python train.py --n_layer=14 --d_mlp=1280 --norm_place="pre" --qk_norm=false --attn_scale=0.125 --init_std_o=0.00446 --batch_tokens=[32768, 65536, 131072]
MLP neurons of a small language model. Each row is named by its layer, matrix (up: input weights) and neuron, and shows model dimensions 0-127. Each number is 500 + 50 x the weight over its row's rms, rounded and kept within 0 to 999. Numbers have three digits each.
A block is one neuron, or neurons of one layer that tend to fire together. After each block is what it responds to, as a language model described it from the Wikipedia text at the highest values.

L7.up88:446551561460533548469541570538500436421480503509503524473499502510585497533496480435512508494513572459565477548467436596548532600530542423412388515482500469450456540427465506551521496486611464509521460393537466531411570444557398471535523602433487555556457561511500493532469446529446504608560442514562473503600510561456500463533450464505508468492416526511522534444512507438538542514532
L7.up391:478592532492484511479544503543503525432535493513640448564539458427492523415529565565567442490551534448382477491426408485541447524620561550413445534542439507524456522459535497530529535493520461538499529526560533469539537481497412466482464560486588566500553575522500516524466545544409542558491516498536498492584481500548533480488474561532518458405507548590532399487520483523564566478572
L7.up398:511489497538497502460448526526482528447572541499550471544540414566491501552553491454515487533603440566447559466385473584549507467534521542469531501490470542512462484432580531559471487480532532547530554415533480470526495526450484522541494467441565540487462537452501590556456610525516406520518483455454557499592491514538508603518415571532414565387558602487500523401453489504517570465484
L7.up590:594539499518457520501452507527492443522543522520545470506574495425413554458541491565536460486534561481466489607444378553440407579570615493390474530480514502590460521523520561576531495402555558522510536484539460431527562523454501433542513509475566589441505584462450546444479544490423544488555513527462428485585436493571494460477545569482509543441454545600460370509531456564565590537533
Responds to: Acronym-final capital letters. Final capital letter of an all-caps acronym or abbreviation, e.g. the N in ESPN, the P in NRHP, the S in CBS, and sometimes a letter inside mixed-case words.

L5.up271:443500506483470509455475556509463529539571488444488493421597482503549500547526470476462640513509544511524525574521467555506389479413530531507486508500526508447422556481527533490423518476532551470530471480512481454506622512534474508531491469531489445404475487527430525503546497413571471480549492488558500422652440533515573439502394576585463550485468522549512444489525468511547434443568
L5.up591:494512488481559452575474431529500462455533493460597521467499419438557553488432438542478486396516438517560493559468424454491440568515514567484453551427533561498576515593586511527597482442601497542591559451470565418574524488559505489498581507481413463450499471495459540515571495476515462499547452424444529457611479503532588495502439519596461558498567486657494488414524502462470493536499
L5.up605:426543568470493486485441432519530463507596486523481545502508510488627460522482480499476511468508482558480580594525474561375510559590495529458551486474540447563553473526537537503511477473468508587502509422522560347513577466467516606507434546493429418526495517557478538581481515461560419558492543482432491493510459473546553500528460556561464599541563527489435429387553496427551534524413
L5.up730:452543527564515510481516524409575507437563524514505456483599458487541558505566487505572508506507469522505495561528461514398457510553556555489507509567544366492432498433502569608655445545563417628455505446414635359514519423578512603533541497503440485544499532570468513550503484467576618491495483511506470458521442547537496521598561518488524599414514626522450483399524474434556525567536
L5.up774:509589457484484529508497542465429481437515505436591601530528510528511498458473488442475414470541492517410621490516483578430506538569516460414538570507466459403532460591578539505516491499505538537490585509493526448569548480588469510550470513536474533532471506621412556593595509526497537402448462586478516506519447577556525482474498495579486577573499511525435500400608370406531454425500
L5.up938:429559510476397446479588515463491548432551492403558557474565435669416459551517456349551493521509481538542565632466515549481503510544396474470501535420547453465511559391489561494474418542457499471493547486577496507520571547569501505533564571472495425480479515561435501580543584464478520421488488475482478508485453445538484540541474549530606624373559485485479543449561432497466450609528
L5.up1062:435535441486433471487490465455518544420533497412515516534473523420448532547496430559519539491495500534534530545498475602485464468510592499483573518520603506495491511513492608537501584463614499631492573508523569421488474423647556487536491542484483546518555532549538529566453410538517524463448443431450462447564440523493455581496465551522549697480410559502522467533553511481583480496507
L5.up1213:457515503499423481431503493527454398422512467464492454428510498521527498594521492563556455512529551463597498592491418513538476556548519538519519562488518602479479513456545555505483518516520491507522538531482479421513607515509544471483499510469560464452443532498462541522550546442531512513530480494545480519613426475593471472480367543536464639343542523553436459484542541532461481464515
Responds to: Word-initial consonant fragments. Short first pieces of words split into several tokens, mostly c, comp, rec, st, P, as in c·ard, comp·osition, Rec·eption, often in section headings.

L7.up202:536564507536439509476481478496491544398455477535416502483608463478585473588462563498499497506492492546461567397496519515549498560562548438497438538558521543468524548599548520608527534459599482501521480533432624438456549515517345471599480428455527412515520528617504569403529404540595485384491528487514544461501483445469415587491522463489511590578465471465475468309545575523560493510489
L7.up265:547520406430472465570472488467484532421610527503565499421541423499587418521459659481474487500450493436431611581459534452545405417444491524544468490505477534524473476570542510538468543444475521453525585484517510490484523490483466502553516519433441574539497516485468508479526399519476558476459502430534464432571520472670558489443509488534528504482454569554388474428479502509481577570558
L7.up861:510549457496441463487621504486371526434508528449551553425586410488496485535543617506423492487475426502511524520507506529534441528530567521530479511540474530546568493495500518502518517414541563477552561458453534459557498521570445437556484532427547474404359517622443642521484491488540430462496450537502491326544470497520482485513488519530447467442509514533571453482593445558482506463527
L7.up981:523485479454461451532544449508476579371448473461567566528494516506580537517466519501544529484502509514437488505455557579547534545566537443552593534469438513525505569600497543632509626421533523572498541511491488501511538534579473383484471487469504470362518504554438502466414443547494561455471532392510527459591473461525534476403471406554499584494476547600472488427523512579532345533587
Responds to: Word start after articles. First word-piece of a multi-piece noun right after the or The (or a, each, his), e.g. at|mosphere, for|ecast, in|jury, con|vict.

L5.up63:545497364485365519520456478484410546515505465499458505538501473472483501590477508574458506426488526462459542548454489591463463530543473545526459511480529492506541471629571639525500559431522590545497577496513473514542569461531566403500411472478542483476489530610458520538588538421487513366545455410469419536515508479561552461395560558476463519577561573556425416464456391501524502506492
L5.up223:527494484508399518494465486486543577431445515481470574455599447495536549567505487554462530494530463518459545528446454474463448539434574582455555503565515577536485523576534558602521482460555516619525499466467441486453510517513556480442514510435546451351511536503454497531536479390457513489537480473495493395578504390557579499536520554568367561514551519559470388387475479537483469447558
L5.up297:485482382520447532535444531579511584493430519499481487498551428466504497529463475546397584447519462460416517612463490578479422587495454551514482471461559582568523515605562532572474571452489531491538607442458470549494547574537487496482431478476571592512457487433477505431496481482559564425486447438479428494598466477593595534464507538441512508506501458605493351469406556547439513478543
L5.up512:475506563464530423497550522571451529450427439474537502487568476573402522452432551418534624532506513443474517494457517478489562524578494523445450582387505529506442562448490469524534441578487503468506579536499541518430544448563466471523504476424471554482458500494477573546419501514591502529495504495512542513510482463522528464505422501564411547454487563503592472494545580556580473506576
L5.up691:551520489461426468523560437581508453522521503559583549471493475538574514463405547515552497503495473425486563498421423588476450570545508457511517486503478506596487602488502521525517419469519584502506628577485464443572510489528566427420516455456506490489406444495444533398435417591608543450441477374529432458646511446542520507439487570461518538552431560466460501511477443584521573471475
L5.up933:456521410501399444473564479436519492522462471428455448543500437473460509500455464553496551447513520534505554495570560530559490564577419476574512457543614402494584444565579497519530494460529633546523582555582571480560587546515486497504476510528438528469493492620417492489601529415566442437463435494437446524564487506578478520437466569588510484539577487507411500484536514540530491500520
L5.up976:481525504501601493481521471520452445456474403518474517480524392503466521488489592390524597501520553407493447506392439534451493552472627551425436529463443519459447493435500474548572464499497473556544485499458513466464588517547482405546468558458564532459417583454488538512493429533568580524444524569552572422571419456516520474463441543548434495436467571560559534520567520469514448580620
L5.up1065:462517558542495547489411464525385487534575489459454512523484477432546468532488543565452453428538513522394526590457513549372497598571528449427579617445509567524534498483537618608549473467544512520505516455434548354465520528504554504507563480475520556480533518619493537512525547501504429454568515506461498543603506396476574506478604506513461585531494559482481470452510520500541539487549
Responds to: Word-initial fragment after article. The first sub-word piece of a longer word split into parts, usually right after "the" or "a", such as Con(stitution), con(struction), sub(ject), C(ustoms).

L5.up53:551521500549488430480496523383577414487472547527436458497602516425445502503520501586467538463527449545509535521548545570390566535452470426460503484474496534487463554594514486493520530528515500464510458515521519429526488515514576603556478594431502517535558496578518541482525484546574536472503476565475481551520396570578437571445407464507467581394511513472531476479574473588477531519486
L5.up139:488528499528454400494467578427482433495457510497511498442570522491496498600486555517551552427504562582501575543507452623485518561452501483486448510491513576430486540515541580505416497600534518430498533486466524435538498503589488510459467497510477591538482558499520544506458434423576539451503452441489453446548506505494489501580430522475417583467555537448506481516536473483421537519453
L5.up454:434551500619587514481552575422486393537543457544482409464538496493478496629485501505523567485500488429561481560519500610471396589427579451406467560521443538455507509467551471506529552469562538493521487476471561407489495466510450535501538544484547528576505519526473543504511361459483553478506496558513454507560467489548502590469454544539552524528456541409480526449525480505525579463506
L5.up741:541477364498604440417526435453481436504474507459505551561551542523502581480504534487448541538404423496445507490514486513448447560502569497439492543528542512457534481509438501456478519618550466501394529540534524487474497453566462357503468435530476555447330641460514534472526461464555524546490472547502523526523500489514447548405477435503528584494466512547504484585549513530519510522490
L5.up992:465530434571516563509494502476420494498495502519467502465526492454641496561522599528544535506484537492452537513525499536392479625493578470438549514530461591474474503473463512570516543565529536444516515423428555506648525472505570473552501426450443591495413590390508550559466480481518474540485353536478463471617436452537486520463413602485468581398546581610411487552555542479486467485551
L5.up1127:452536479492507483486508557414451515534553465499485516497558510488549517532484444535547551515516552528490562521514504547445409495545525402487447584501528465369525541560608563523529504506591567493497535450457534553423576453489593588453525554430437517466489585512500540616624443476526493493557466511444453518500471563493471493472436475552482496471506605533508527449543511555480530487488
L5.up1191:548573480532473484439479504411470474449511468478463518428610497491478557596422483543567565552524512506402462523524463522448478540397605456458479548569494533416477508501462485494474519528602484503501482459523574515447547499634513526523492566486445507507497585510516532562567388519555573462543508543500496483506436486589531482387471525520488539456532548488545429527542569497584459416472
L5.up1265:443565466608421447509584464462440461420465527628483429461633519512484489552480555481543637436518477490456555470501538553433572519437515462521553538504414593407504503498425479561493445547572559442501510497513569446527484436612520492591507532432476472524521553548516512490547396515548656498547401511497483471541466531566512534490473603483593530471404493496452430499490492494566561515508
Responds to: Table and infobox headers. Header and field-label words in tables, infoboxes and stats lists, such as Total, Candidate, Position, Length, Country, often split into word pieces.

L11.up44:525469471446475417610552491528546546561428498541447520471534596489540478521472581520553523418578508509535529500486507613403457522491552473517421423513437453483506532518411504561429542448536426454470516505433530550424540389531546465559478569495463489505609525568471510403577488527445580475446513475568570481516505513517513487516551444521507547477536616453510481548453564509539427531519
L11.up117:547473493439474421514522525467525519523377508452561464404517550482510517493445514467493520465504524474500489519500622477516567505473548556435539529436486422470555506586433587525502467516565478405463556422509532416405536396477550483522554558488429474521509595562414551517460581514495530461542504605562528445538406573463468470576498444523516495489479571503495415376529576481512521520465
Responds to: Wikipedia heading-close newlines. Closing == or === markers and line breaks ending section headings, plus line ends in lists, e.g. "== Geography ==", "===Eastern Java===", list items before "-".

L7.up404:495512512401419529584479517533426520493398485423543590413456451422526531560496505469619489508511423531515622474538415627572517559529508513543568477456525507544509536433505541481504561508558515486484642597490476453535472479490455462505541521428527435453561442507446530522474404540595548466422469534553553380602359445501464545509538455540433500481443505557475513476518542453466414525507
L7.up904:542510506439430485468463507488455474562525521454470654422489538449474527467521601466593553471506459442421477531536516671466446492532516492518509523442519528442445541472464525495497516430501645502502549511409548530476492576449512523520530503443417519421492509491512532424553433504574453458563470517507511472605494505449590585487492562510437444425460547490564472431449562547528473559493
L7.up1207:472468594604460519562475531567537554529373527480495542598499478507441504489550506487584520462536430531538403549491402518508516453531469494506479534487490448559495451478566438509365541523480536534509554496433485492514514542556552524491525518448515521445426476483480536497508543533492498480485528502445571552458435536494568478460498485508429498541406546563529548515500582513571509417459
L7.up1219:434554463403534485566520486531482491517408487460555594479475447503539565446537664573428462441520445430464549491463497578476478574476546523558453527481495553454514558556519492512525484444496400612520563485472453527509494584422477446582445537500486455349480480454406485433523495535533521462518546458544528469608438511554562525448498464533385501550533422442484371465459539511498484539647
Responds to: Coordinating conjunction "and". Fires on "and" (sometimes "or", "&", or a list comma) that joins two coordinated words or phrases, often paired adjectives or nouns: psychological and sociological, 2022 and 2023, local and federal.

L11.up598:494492525549587444463545551525470446429433404493462552520400528550562547516468592543493542503523411530426455506500462540473553503572523422577519528478438461529478532461518488516545404505538394596524585493531543506439515467535460510566512469466460482487526513505415476441524553501456430559521562472527530529503341502485568523503448459533525484612420578489462452547440513449513525564513
L11.up600:554518448403542482493476533593449486500426431490445533398469532474489582467385491498463536487455496554543578488520412549465455487515449422550523425486595417560526603490549437473431512559522474545526415567598521417502483499561463490524490503500479450477483473452452514561472420504496486552470435542518530458556407430485467449516472511612555445481474594494469510500507540549489459528528
Responds to: Connectives introducing alternatives. Conjunctions like and, or, as right after a name or clause that links to an alternate name or added item, e.g. "(or Szársom", "known as", "Newfoundland and".

L7.up565:419532456441521460526548474556498420572495532434494584567510491539526526521468525518506479451533492553488482446504460612488422542556563472550501528455511545576445509564537552516513433430502540515519586549534476506519632466497478572500463628496434397473428574524498528581540544507525507504479526459517474402649408497482529506538415510548450605511494514431446434504611487501478465467474
L7.up604:489504475437521521525534451492462539532558475438551640491581509493571479561459512407502516522516534495419496547486416527481413566521585585502486499443545518527515481502486584538508495459468541476473605432581580593483481421522455473459524538483590442472562536590418572550497547514546550490465538495419475492542453456623500532474361512495496547536521630467475458438603531533521520495565
L7.up1129:527571567491444504514535481591571577478546475578517628483628472573525508615466442530524599489528536559507484512477447542524487563528513527536429563524540572463557567454520560475487428435554423574519473389467445418486528537495559537435499577476491472450457589542462500553489551440516466471609449425570414555604517540525550489543414481539425570501485506457468394476437550459478503510495
L7.up1140:521525501549447431540505478559485520416395513553433613532557449538558544568519415367427528494498549514520495503511412535531512543554531478536457599510559490492443589496490539487456507582522483597527514476490658542408482469510486450544488451439452512426434549551414485476551545583506432489536416453458517449468427503517497504600511517504493579477424547488485495451527533484523518578547
Responds to: Word-initial c fragment. First piece of a word split into tokens, mostly a lone c, as in c|ited, c|ourt, c|ard; also rec, D, col.

L11.up581:434550509525472508462506488546509498508491497480618452566484394473573445530628507454480471511517436461518465543481429504481508475523548550430507554426497478491426514507554556604519540526547410469550473529511478335467559413489506423524472512433524488450539595533484540491500484548520443511478446584521520555571499548608526375501522564549602494524481562416486363474555481529571516404492
L11.up818:530545532530434529501504431405504546458467516457514527457579497498528503482459512543469547494487508539459468545435459528445448438464498528434544547467507491528500551469464533529506478523574401514489377522499532478524480444460502384527471485486540525459520493589478474472533531529444525560564381534528536417463523571562612486457501480553553523558436579556465440429499456481582528489624
Responds to: Mid-abbreviation and code pieces. Tokens inside initials, acronyms and codes: the period after a single initial (J. R.), acronym letters (SDP, PBS), mid-number digits, and heading-closing ==.

L5.up269:514499575531529541458500514502483429378480503453559444502486444460464514468541570484535486533510541503453500489360404508486469534577559572487463561536387597446391496456512544596497580547500459544506503466471460531469524481495491449555481527458600512536502544410514531516451522523467556535458468444547592515518475583510553502436455641515525549424561551534546559435485519504632540563545
L5.up340:470537507560583562520524490534540512490452493421562473452659558511477530542540456591567487528505560470434515552413480588489437583487493417472455503542429650451413538490493521521454483521501471475492519292455470578448492539444494452494506528502485504479485520458504497511557495511493642460536459459538476467557515503461641490492439505557490544500448545471557444494500593499478530449507
L5.up388:474497484471523462569588570600533448401458578485565597445529470571574542476544542511536499536541568487440606516510400526530396513576515528520465482542488629472407550441458529558466460483456453533511569499411432560451517527506519417449514496448525501504413539398475480481527559550508519471519494377540483472607524519525584489542472515531423513421474550474544474460527525597452441465522
L5.up648:478544534454441467485492500573473435428526460434591440447517486500528507498546500512596435522528632469554619413449410541463517486504493486462548541520432419437506518373438520457460478470507422476486540464508416517412513466493466471611529521488490494520508524416493512548506492505578491464503473488607465544484493532512566472530448464550609537462488444417477525417545489447544460504457
L5.up650:475537467444459535485520590526425469423592455460557558493504499454536471508556576535569451559533572513512566448466341616482500611476515518501497576555423483448413486468491545550462477501480513511489546455454485504528458526485530459505506524505559492560489560430477508512521542561387542514608436483560472501597477559546514556467505511569481493557464517492503468475467408440471510467492
L5.up800:533539526487541417507442496582499540535497353537547533545527469572442539439420503489484503408523478436537476592478495525428501514578491560453481534396571500564550552463580569574532452489557585606510505518528552440431595451522573464532514565411417523431478524429443547518507524475519446546494515545510502443454474478504495441480511412545470536450504586524467402555529499524554456562613
L5.up906:521540397517506528500508535512462443461572515460515425489552418472471551544554481532513420527510511494491556456370458495433524535465568498451447589584442568460481475434487492555404548529533495522498512427478448537515509534517476487636461453468585531478541522496499544582477527474444529464518498474532492490492496528597472499493521487461532530435497537562474567500482527541539649449593
L5.up1138:452514482459442479549539542570512489409536492474586457509519494498535564502498500525608382454522515525521523521419389609430544534492514476442391546501463484464476467401515472533458393490503478557516456548537455515536524524442403446557518514479561518460464504403491497562479451493359517536544567539506492454525490446477609508521483556523492559453541486482555408519513569506509499427473
Responds to: Acronym continuation tokens. The token right after an all-caps abbreviation in tables, race-result lists and organisation names, such as the space in "DAY 13", the hyphen in "MGU-K", or the last letter of "UNESCO".

L11.up273:524590477495545472569538436542482386546514536457469566390560540510512485529510499552540523511503464562554467482490455466476458516464544484463499490409543465521516549580474504513491464481588549478534542468468523398540622420537490470531514445438476590448463519496448535390526533448523497597547531424455561404547476521518493532546394545560471609450419541537491453553438558433454566601514
L11.up870:508583470396503524596521465474458429506530541521527507508513400555534543510579476451430606474547486431514562554478517552493513459457529549516531490476481462489508544439449519534502405465508408450488433492510471505384553415447477538498493582467540444452425556559530628446549552425542474535449471537468481358526444438578523399539418505510450504438522600521485479548466500566518483540556
Responds to: Word-initial c fragment. Fires on a lone word-start piece, mostly " c", that begins a longer ordinary word split into pieces: c|rowd, c|atch, c|ameras, c|ounsel, c|urrently.

L5.up45:530536510434482459538597588577425474532489508496497543444506477492476509604471507450531473443514523441537600543503466622486557543479483490495475552502503465538375554437414468497532372466469481485501555609470561565571468502508508448473536539472585431595468578441512528606539415634466516504461527483477511439579423433470438491584517416521489473531361537566544529554491448505460536458523
L5.up159:518540487501402530550494442473410527538502524459551631548448459462480595445474610534448418462514480565465558494446419654509452627519444497508505587430491621603505516466499541519579377402527585513514574587489450574531527505466597357541487455485568509465438505466425538545480465547424486425477536556485414516559452494526508486507567506497469497534437490517458475429529515546460435484540
L5.up483:488468561416523550550492463610479543479479558558512545474515463480576578445526627467410516488521518533418460494397456579434466533498547478515486625358428520577511494523515529539492482432470453484533518618473425563416527538471535436429458489478489546450524461555444526525419445606419499472516516446573505493554470410507511414490576492509499460456453614456483458481473423529464533428631
L5.up561:440502539534479474502447526530493537524423542515598452546455478600444571463521479546476576529530527518625481461573466529537410543491522503537480484444441630472426512498493537419474463461509420464490510544522423526397529531469525542510490566461474500538452556438538528460591561520590515478436450480590440501470446560537525490459488569503478390419514486500627531481492523491525454465446
L5.up990:558519461484420423523478598548427488464513530436583560400489477530434481543433528443493489429501558567491492496495463551481604494525453515497519606416555462556475491508511567486532566507557528412488614494506488495528472449528476470582567531479467523579526542443553508538526478538529427503475436472535492449478443455500533572447520504487544508522476452477558447448476461501546579440469
L5.up1012:476544524449406446547539491654510534454441504393700608478528502559495606530506469432630473427545503526541479485472463569502571497486436553430460529458472496446426539412502517516472455512560548484504536556454453556511501478450554424540532530481409590487489531445481517477620488482478459486433398551511477482605450517497626535502512478513544579473534456521492379408492468505500430553508
L5.up1154:425517510476431565526485466516471457479431499444487528456467443538516572489491578499413464496508543467481490464434435505474487545458536517383556495511567566551376499532397512483539463468527597542543457469475468502532475498475538523581468485444520444419542519467426563533500390522501492546434512543483552424658440429515534540490453563507462486533459414507514393458517510490538456449551
L5.up1248:467530524451436463539591561644538462398441532442626527520482502489486566537545505477619479438520643445515540453489472556504512500526552465505497563495419628475381511470496506531468545510529436473499516574453456533467485476456510400486570528468464492500531504478488500448492420544510520471479409487562511494549530560502542503463491436510494510497492470516467509431513457575556420472566
Responds to: Coordinating conjunction and/&/or. The conjunctions and, or, or & joining two names or nouns, mostly in titles, lists and proper names, e.g. Albany and Eastern, Aliens & Rainbows, Hindus and Muslims.

L5.up69:424495450517530509452490472462496522414443475475507521508489512514574531456616461510494400502507529544510522617499429514430538545514627500453500503591519524494480462493476608499477662469434583648487529507505535348538540546469491503505478429496476447517467479474450513529509529463483468507502460551519536462634467467501540463545446563453399503538559578596560419482491645439506504434549
L5.up86:553503432515505549539457406528458438457537487565472488462517469452531525499502641530469608545500532429424510489442439522462420654501652480472445572438432522598469548546438517541566503424501488547528567450447478427520498518500545509549425571469589521438487497478457528446473469523445475475446484456585477495622499542549524489471527533507370487541519536538474423533515496558483482509494
L5.up202:465530476470449541483470431526538548465573477415538462552493483502545529510479507567413415513512484589523528563493445582408487522518547502430496615528561531489582441579578515618537450398515554536560563517524499382590572486495571468489456489480515503499492507514462542557479460462552504452490563463450431471551509399535560558460551589500429578495524546554459459442594468478500492524498
L5.up270:449492485523505497501471490522480475346475516437524511411525370521480582522484527463444529512535527423445516451477481555484479537516640601531449529586487550546434506597497544475438583508474517526509574473538456535479558499465524494460421505460630526436452578434463542536460470529484506559533539479502468481508468448548561437475456584542440447412490498502461411529513470493454549520505
L5.up328:491515552520507563474445443570437523421589478498542487502481437452543577534461543523397452541515427475461496515490437579442430560485577610445457571548460553551510510589483505574519569452458502594545592467496480411520606515455553413482454460427571463486461552484486571529444474531467548461600532475527463509595501452601547562499528561455402504447468507604481484494473481458482516495592
L5.up344:440526456516464559482461447510461602387511522487522473454510426355525485480525542475485510529523542464499549559531487538505440509481616634534491456529488440510534450646534554557566539464493498559497622425506515530499553515491451493503438567504565533473536503546474534529501422408558555513549545481486455435574465518590644540430486553488476493530582519571436410477481472476496524599523
L5.up527:537491565525488550519507534593495544357449516569549488517538484528563550530498578489440503503512529549469478498455416558504461515491664545491552582511392571487451479589464479524490541465496526526505531385505493547458502486434534364479540467424591522458575531399527542539421474521416507488557533458508470487556516488475523416454536528506458482456506519597543456492480506513477494555567
L5.up1111:534513491493451565479517484550508461442575474484539436514497455493523545459515495545495471530505507479452514496462434514392431520558580448436417530525502553542481482561584520593517531414488529584515520525535461386505594555517568453545498527484570576531497596497445536507498443545473620468473440516531489500578447511521484467429542595504483548440505562494556407493579516424503497469559
Responds to: Word-initial capital fragments. Single capital letters or short capitalized pieces at the start or inside a proper name or acronym, often after "the", e.g. UAE, IBM, ATP, Katsura.

L7.up92:476573487519561581473437559527397494465586514484446547491482487493482501614533623540595544543513520529570454474488479516483514423442605495502506545563553507458488496462617591537391502496608476482522469548462552493481578531492476442478527468494532555487440592578465574479460441457601535483467543489561493422506446530583497542579497515577450517548466479524429558491527569452420433528537
L7.up235:566598518499526489457490511449445387441480475484532507388482522489471489504581547468571546521506494456467527549471488552462492576455524503411566441566476455428484533536566569527511551560499585429519441442453545527508558509547589492474502565460512493475456596450524549529523445515566552549488500589459500459557439488464502483404367566512493561368540557503539476443510533546485477539551
L7.up841:583570490544563536490481590492465415577515543482489474439407510514473514561517651505520544468501527537507522417553436594438507478435539511349471515506516539430509565479502531529510545465551503412525519492477479543470532531466566428396547496476426557503433529566518563528451499474557549450501521558535477430535421500498485502585417547442421557420532561432488544501542600491485432483477
L7.up1060:528539431541573516478475597485496430492529513454419426420457527460463529581570583572525468493551544524496440457504544539420511511554544495349564506569446496494480494505546626616433602422532531453483482552441529533461514414506531475501533499452553606447478533487565587527490485477553589428502497557505495487549388526489492483502380583455440515351540573487544535455471567516514443482456
Responds to: Table header cells. Tokens inside column-header rows of Wikipedia tables and infobox field labels, such as the "." in "No.", "Notes", "GA", "%", "Position".